Weights of a small GPT-style language model, trained from scratch on English Wikipedia.
Architecture: LayerNorm before each block, learned positions, tied embeddings.
Training: 662M tokens, 5047 steps.
MLP neurons of a small language model. Each row is named by its layer, matrix (up: input weights) and neuron, and shows model dimensions 160-287. Each number is 128 + 32 x the weight over its row's rms, rounded and kept within 0 to 255. Numbers have three digits each.
A block is one neuron, or neurons of one layer that tend to fire together. After each block is what it responds to, as a language model described it from the Wikipedia text at the highest values.

L2.up315:162158166056106084168108117164141159170160107142137163090141114137185173069174130171146079153101146192079078126163120125118077093124106074143157136183176152137138176132152152119139112189114109147151161168155163086110120192115115094103140114151143172096088092079091166175122131103166143106133136092107093126163117108104143053149136134170197155141147146094112095133127163108158133107090
The final digits of a number, mostly right after a decimal point, in tables and statistics, e.g. 9.0, 76.65%, 7.30 m.

L8.up511:103055109182117154102072143171094151112152169112157141110178143150142201112145120207166184110108092128113118141133101167154143179093078126060180112084186047200130131137091084137119111142149193053103128160176096120143159095087136098178107099111094114136126130116184064061221158127158156090147115137123092130132116083188142119054097101091073172086155129152175135157099081149140098170098
L8.up665:175119102121105139175113135140144118126099102190089182141177107161151123140105088137133094198167085158112138109147087139154156090093117129110102107140110134112149090115135162158131137127151115105109116127145154101062091176130118159133130117092117108146191066139080155102093128140142121115134140064112140136077182110197140057111094110077137136137136153180113127081183144179146158098139
L8.up919:126131135056145168129053103129176081103110161108158089183116095177126189153149097144145125155167110106119135188159181141119170119122079096106129153107114118157180116109082114108132169163144105131126135146165141121119125161133101123108113076132122103153100121153133112150139144166140138147075090114063108124086108131159091115157104165087146133127108139078164094205149115108078085151156
L8.up1108:139105098153039127175071104122134150105100118109139156141158109202125118115130132107098127181062117074104113149128112134112145149127152087106159129116111103122143127121137111108168135143208115105133067145131073116142089105135099049183142144149101145111113115113116092098087115130219089161076061099130135143108121127153102090166133100158136130146097149108171098064133103136127109125137
Prepositions and transitive verbs that take a following noun phrase, often before "the": of in "many of", for, over, replaces, follows.

L2.up995:137119089073154137168103158141166100080170090130097128084187103105102172084095122140135114129124110149122127090116132126146162077216142117113152126089127119140114125099153154110113096127177087135134177149111135153087157148165186076214107158032132157139137158147108130133098100159112110098173140162123100170145112131111129162188082161138183141108174121140115115129125142139119173138043
The "of" after quantity words such as one of, a number of, a pair of, plus unit or ordinal endings after numbers (one-day, 2nd, percent).

L3.up52:171122076125087115124089138123156133099149187126141107131119121168171149163168184124189087141090208088094119170144154167074096079158115077167090132133118148132086220150113173122123128117131161101174156084149129113164139093117121092143097114102102226178072122104113160133103145080130094146152143149138128075123152139126204064107156148146129139158125134095138174167133131127101167125125
L3.up69:076166143138127136119210172073160106136130139163194154134099173130121149128147131087122087115145074136112135133149148119194062123090072098096128058145126150118170185173131094167088089109141143161163104127228134079131122132086119133171129118112162156124136194130147133060081113094151083183106116174139073159115100139086174101142183151138125129151152089141145154119132122112158087085127
L3.up234:093130177073130129120167136160067141155153146160108095158102141125153127146067101116082096117109100131088104113171116124091124153136134152177146117080122146122152179151140189099111113124117140233076121126120142122110156084121128185191114122149150114087123148190116065117127150144074117086112054140121129114089175147167127147193081175098153136082161133054157095166141110104175129132145
L3.up328:137119162182144117180148185131129181112139131189110102127110107110142159159068149116146112120049134149119094149086177190120084111146115118103129090156110063085160164121130180198192073076125102159136097144158122078173122107145146121096099202128161102101207136126133087098144109102102057154139091101185150067097108124176163091085130186071084126099105136058096119133145162144154105129103
L3.up341:128067135091133136183151124124127122085127127078105151110108149115119176056122136140156141115179160119133096166165181133107175095169106140164099094173094125034119145125131102118092161153102193121122048164088071095182149118121142102090094173149109161095187131106141144112092110080167150171147146123130135136154139136123154163087114145109170168138111117125089104111173094110087094115145
L3.up542:154170140136161113178095092088163130062176134147161118056116122177191113090145117123150067119119099172148104134175180120132138176147113063095125154116080163146163160151129134050088064108143164099109116108159079087119086169118112054146128144085145110142111141070124133146075184052132116158120104096100088129176105127143123121098115182105133185139126142114147096091130152137164162072149
L3.up553:168109141223102170154078092111124157131100113150116108093131123112146188115167144101102144151138135068162132132118140161111120154129090073151137032159134158125064233133103123145118133150043094138155062140105128098104175068145088056120129141098098176129096124150154142062131196131135179154134100150080123118098154171095130102154150098118172131168169056098146109097140148126116165102124
L3.up675:140128129118153165157084163132103096136188135145110107100177114140139085159059093119105137163097137220123109102114177129145173120138114121112176129055160122161114211152086122128113198159035174129171087142139133151118143136147110150057185133121113133149099092106189179093113108209157140120088149098061101154132172102130150114189105115135194151116134164144146158072172107121093148073156
L3.up735:118115123089173047221085136146129151138062097199122104131114108123121121147094171126119090152118150109098163142046118083184093117103151190111118102107120140138128229161097114172138154137118108103095086124166133154151133106111114161188149121114138161149161162137133147082175106132109114173142123143057093089128145120192136216106141195146127131079137151161144087097097125131151079131153
L3.up807:136137125185140118151123147140111111144121172170123132136163114146156120124134133147194109175152135130103138045110168155127053092195101125167112112124061117138118165141206113124151128140084095136136128146114117193131219098075178108140116165142128180140098116164094088093111151106162148154129146111134078130170141099094148103095095180125122122138113104102130107143070173135146085119129
L3.up850:187109137157103092218105089047139138067096113096131180070189182110119119111101138127053117161168191132122119117186150111109086115132096087162123113119140158109125215113137145090147118145147126166163100099127141084166176112151097142058177148099069086209075184168087176100067101118135063126124155087096108105121122140128188102083123116085194090104178141122171106094130121081167092066144
L3.up886:149122155173152170128165147165168135194172114195138160104121189121115101153098108135164160168073069154074072131164133186150083060176153107153148139087125143185132188131142155083109061184165120134177177155112105161114183152165113120140141137123110164137101112124111151072097144159119156127123130089105127148118058141087130051106132057152080168152154165183100173087151152166126137129131
L3.up1076:160141123162144118128137062136165078104080171164113153148182157111181141139094139116129144184146108127145159126125152112125121125128168122112192139093177082108123127131134130164117084097131132106093146094184154098119131054146133105104156137130185093114151100127049120141122133112142079080150103101130096115151127049154123080107177132120123165128162152089088147116174069177182054093132
L3.up1117:136101149122118147156101151104125115086124167103084123104132158096081156143068114176140120165095132165114114091156106162087096118157091118129163141103087123100161157035091099099121101171100097145094077130166165109187159116152146118129168148122082116083145135128174138097094177132146130150171134112122068104081179082085089107121110151163159123086053122150132102136104106075174115105141
L3.up1120:135109092155163129146069096176151126136170144092185126157141103108155165085125113080109139123157096146141128139165176113110149110096128112133115135161138097133108166130078150200109122156118098092138134060178141182156152101124097081141113172112108158171095104132083104074130150094095081151084145090093117075166152076160145094118185111193137111107105128142084099115126097111142148101167
L3.up1218:121160149120121150108139122134130146165111079157099110123086104096098165174083160143131093148126171111188147182133056083117124137118144128136110084135108170158119157165199061107156088113104069143144102106159119126177200116119112102106103152113149146090145108101110223131129157103152143130072148105131149082132122125165185129146194132135141108115112131115144080127132093078129130103140
The last digit or suffix ending a multi-digit number, often just before a table cell divider, e.g. attendance 19,395, decimals like 18.1, or 1960s.

L3.up21:129107114138110159122126179202114059183073176146097108144105167173122096107117129171147190137085127116086170162122128121181168129160094149126128141116105146215171169140152131133149103139134137121184138126170146160119129110072143115097138157093177154097123131138155161146123125140099078084135166093104116128096088105137155167055121119138116125071153125083158138061134145071127136114063
L3.up98:090129159173140106170160127121092139148095120127100131171167139172155180112062123105101145148128174150077163112162106121129131099141090150109177096108179170137160117183156118177162142135143152072077100051064118157138098152110117161159199172150098108142134111122115140119087168107187129085135120089120122160161128141166105110099066153129175071116145103112114081056117087173167118137112
L3.up118:162114140081168116134152149151103152048162123126187149127172162112147115190126130155141139125091126149095130127128053100194116166108168137171159142144188160126118200129174112187184148046195165101151102134120173141105134129126135096169154138112112146167179197126085148086110121129137075081152183041153125110194156098128163116176126073124189058139095136103121142104208069107118093140150
L3.up148:092074121141113188167099170112078114147122206168151041118145203109100155173089170125139164102132153138150097105086157189132083085107071134142106143142167156123148155184120145143157156200170174132126096130088170166135202135135151112125168135144075142152106134143177092156121049089128155165185145163075130139126069139156119058016104109164097188080097124158127108083115157171142096107140
L3.up192:144103086142110117182101190127102077172113100180150131130150153131122126077148145164159100118110090135118150122070103132170135159145117160077127168155133125124122125131187125107103156172131118172058126131100089081133099145139169187187170117166138146129092125103136160071169127096096086100144155106137159096142137129130173127101113134185144116206147128132126095160104139161166152207090
L3.up355:105107120115131121154083150189165158112137183164120145155135202136122098118121163117062207057128138094148136134115142129163226144133117091091093137101098128235099207137160102126184153144119147086128123165141135165115116090102129169145154094140142198149152097124145121125088165136205110151147175155151111143170133155113083098087158088124146138194131116127150105100118101140149137153102
L3.up368:099149167168111104112093169084107139200172137143177153137154131110134136145143134089123123161130152095118087185154118117096147101096144124114083125129121190156127196106138116165160116107130127151124111068129145192168145116106164126112075130143128105144139107054090119161096152109162129127109133113119121084156130104148157087148132144096129106160145191132183117128148114137154103196163
L3.up452:072135154118171090174106133097107134134136108102119131140167169144138132173123161163117228091146116153087110134072141138160140166131152101083164099121118095169115093154144137119133149142128184160090132136118127086122173071122066116152152135126102153183137199093066155102126179105093105121098098150184125102141142147130110127134175172098124124139124107143147113149123165125117144102143
L3.up540:098201083093118126116146127086147116167164169119100140094119167153116142146097059110116102142118130089133124116170157148121123125101093124135054154120132124211072157142151113116161145200125171107125074137155101161116164205156178137143078145191063199159108110094139140140178110123100125161109143095140116085150109127052128121171058101137061144153148102134149123114123128161125128126122
L3.up585:104138109082177148121186124157092112083184128096205177115145153159130156109104083134134174099043085120137130142115108166180096171135106183113175118094128134147148172091153113079142091146167117162144144125143138114138113134169124083169087178147098111088141120021111161160161120081060103120158097131092142122147107126136099126157141145110176099202163114187173120124140127103131135124168
L3.up830:086145094132180151136087110188090128190124177172083123130118135125117135155102161151141098121146146144164205147125097133159136115205055152133140138065105169203166166148120072099196133155140175099095129165113150099157153109121057141201143086109159150085104161055154139074059138162079120075097112135104086075149136128091199128115113153079096131144093085138131139132090108191149136127147
L3.up833:117162166158119101163162217067120142148131061105100110103118151085158107151135128098167123120141050159087089135156090157127120141118100114163112158117170161164118111080162159186167091119145137096118118134133190106101090118109121146152150139120102194174141113130194099140124163207177069144087158132097148131132140125079106087158141153102105139114132091116123115108107134150138099116061
L3.up893:104162110142134156196108151121144112130141106089125115108158167147153122124166107158166135124087114085096142103129124167132166137098105097146178189109106110107096114155154131159111180104120089155147091128094153165103117127125139175158125092118114141162180201125123132089154109123094088111090087130139142138164136147152107127160108099074121101181136098152171159145116126128171085150155
L3.up1046:126067108092160133180095111177109189173127184143180225129171196127091111116136100151112113108097107126090152103127125149139138141165111132175104186107160130096160114100120082106149120096196149140114099140114108129159131142194096167100150142046129185171145158175174162115141056123105097076150110096144121091190155115135146111176090128152165175136135096114161122078172118133130120099124
L3.up1134:144117069173188185203123179114145151147151085116086125107095209152089148109132098081175140115062127116059155183121152102116185146148156161094123132158141139086107137076153158071129126147104148128090106150133076136190138149144181146105097215125029163103108148150126156135147143109070080089091121062166146134109129139125114186119116125123132144142151130158130116157088137153124128173175
L3.up1137:110141124142126132092158143106096121102126110126150148134143079102109124173088059125149097105088115147130141147137087119154143106121127125183112199073124089078187144084154150197105106142154173187135129135098136112111142127136096142124143138128110145176105125117124135112125070158199142110150152121076110145045120110121095119120131171145200149081107082100163125109165157108148087109171
Mostly "of" after quantity or part words like one, most, some, many, part or end, as in "One of his bullets" and "Most of the locality"; sometimes other prepositions or fixed-phrase words.

L8.up265:223129107144101080136115154175130119110169094140146158118120141154106077146152147126123088131160154121219156152115070139096149102113146090116160164156072123050157166143028132122147167193137121088102201161085133146062131178183130134128161144101168170140156140171052119102086141082116103181115108161112103137154156119141100144113099110073152095087181106140117127156088107079114069193096
L8.up873:170179141142094172196121159132100137108093187091078108138126144132126137134172093128114101122126112110083195169170165124162126158095179097043115135165146066096132080116137139129157100114187164084109157181120164156095122084167139041171119102153142079108155129150091173075164053133129134115134102138140124179109102149127078143086139125107149105128169143085191091156141142042111143144112
L8.up1048:154100092140112169130175107169126130122142121164095103175104137115138141090166148138164100141164147141154111097110081153103175092142069063193143089137069102111135177116108174149121114100159126129099129167144158151130105122084120095120114143146147109157087102195113108162057160084119092130156127155094112101094092125074107123198104178108127198115083101102119160169107063193160060081136
L8.up1184:156161157161208134197126094147156134097089102126161160113167166064105175115122125157167049100069135087165138125117162106078128139150135087142114169126118141104126115153121169216135136135196097102090129136135112146062146128143138082154102114079129188099113102170087112143150112088171131187103078122145144126135122148147073139129110132063149099161132158123084049128101193120094126179117
Number tokens in tables, statistics and measurements, often the part after a decimal point or inside parentheses, such as 98.'30'%, −'31', 23.'51'.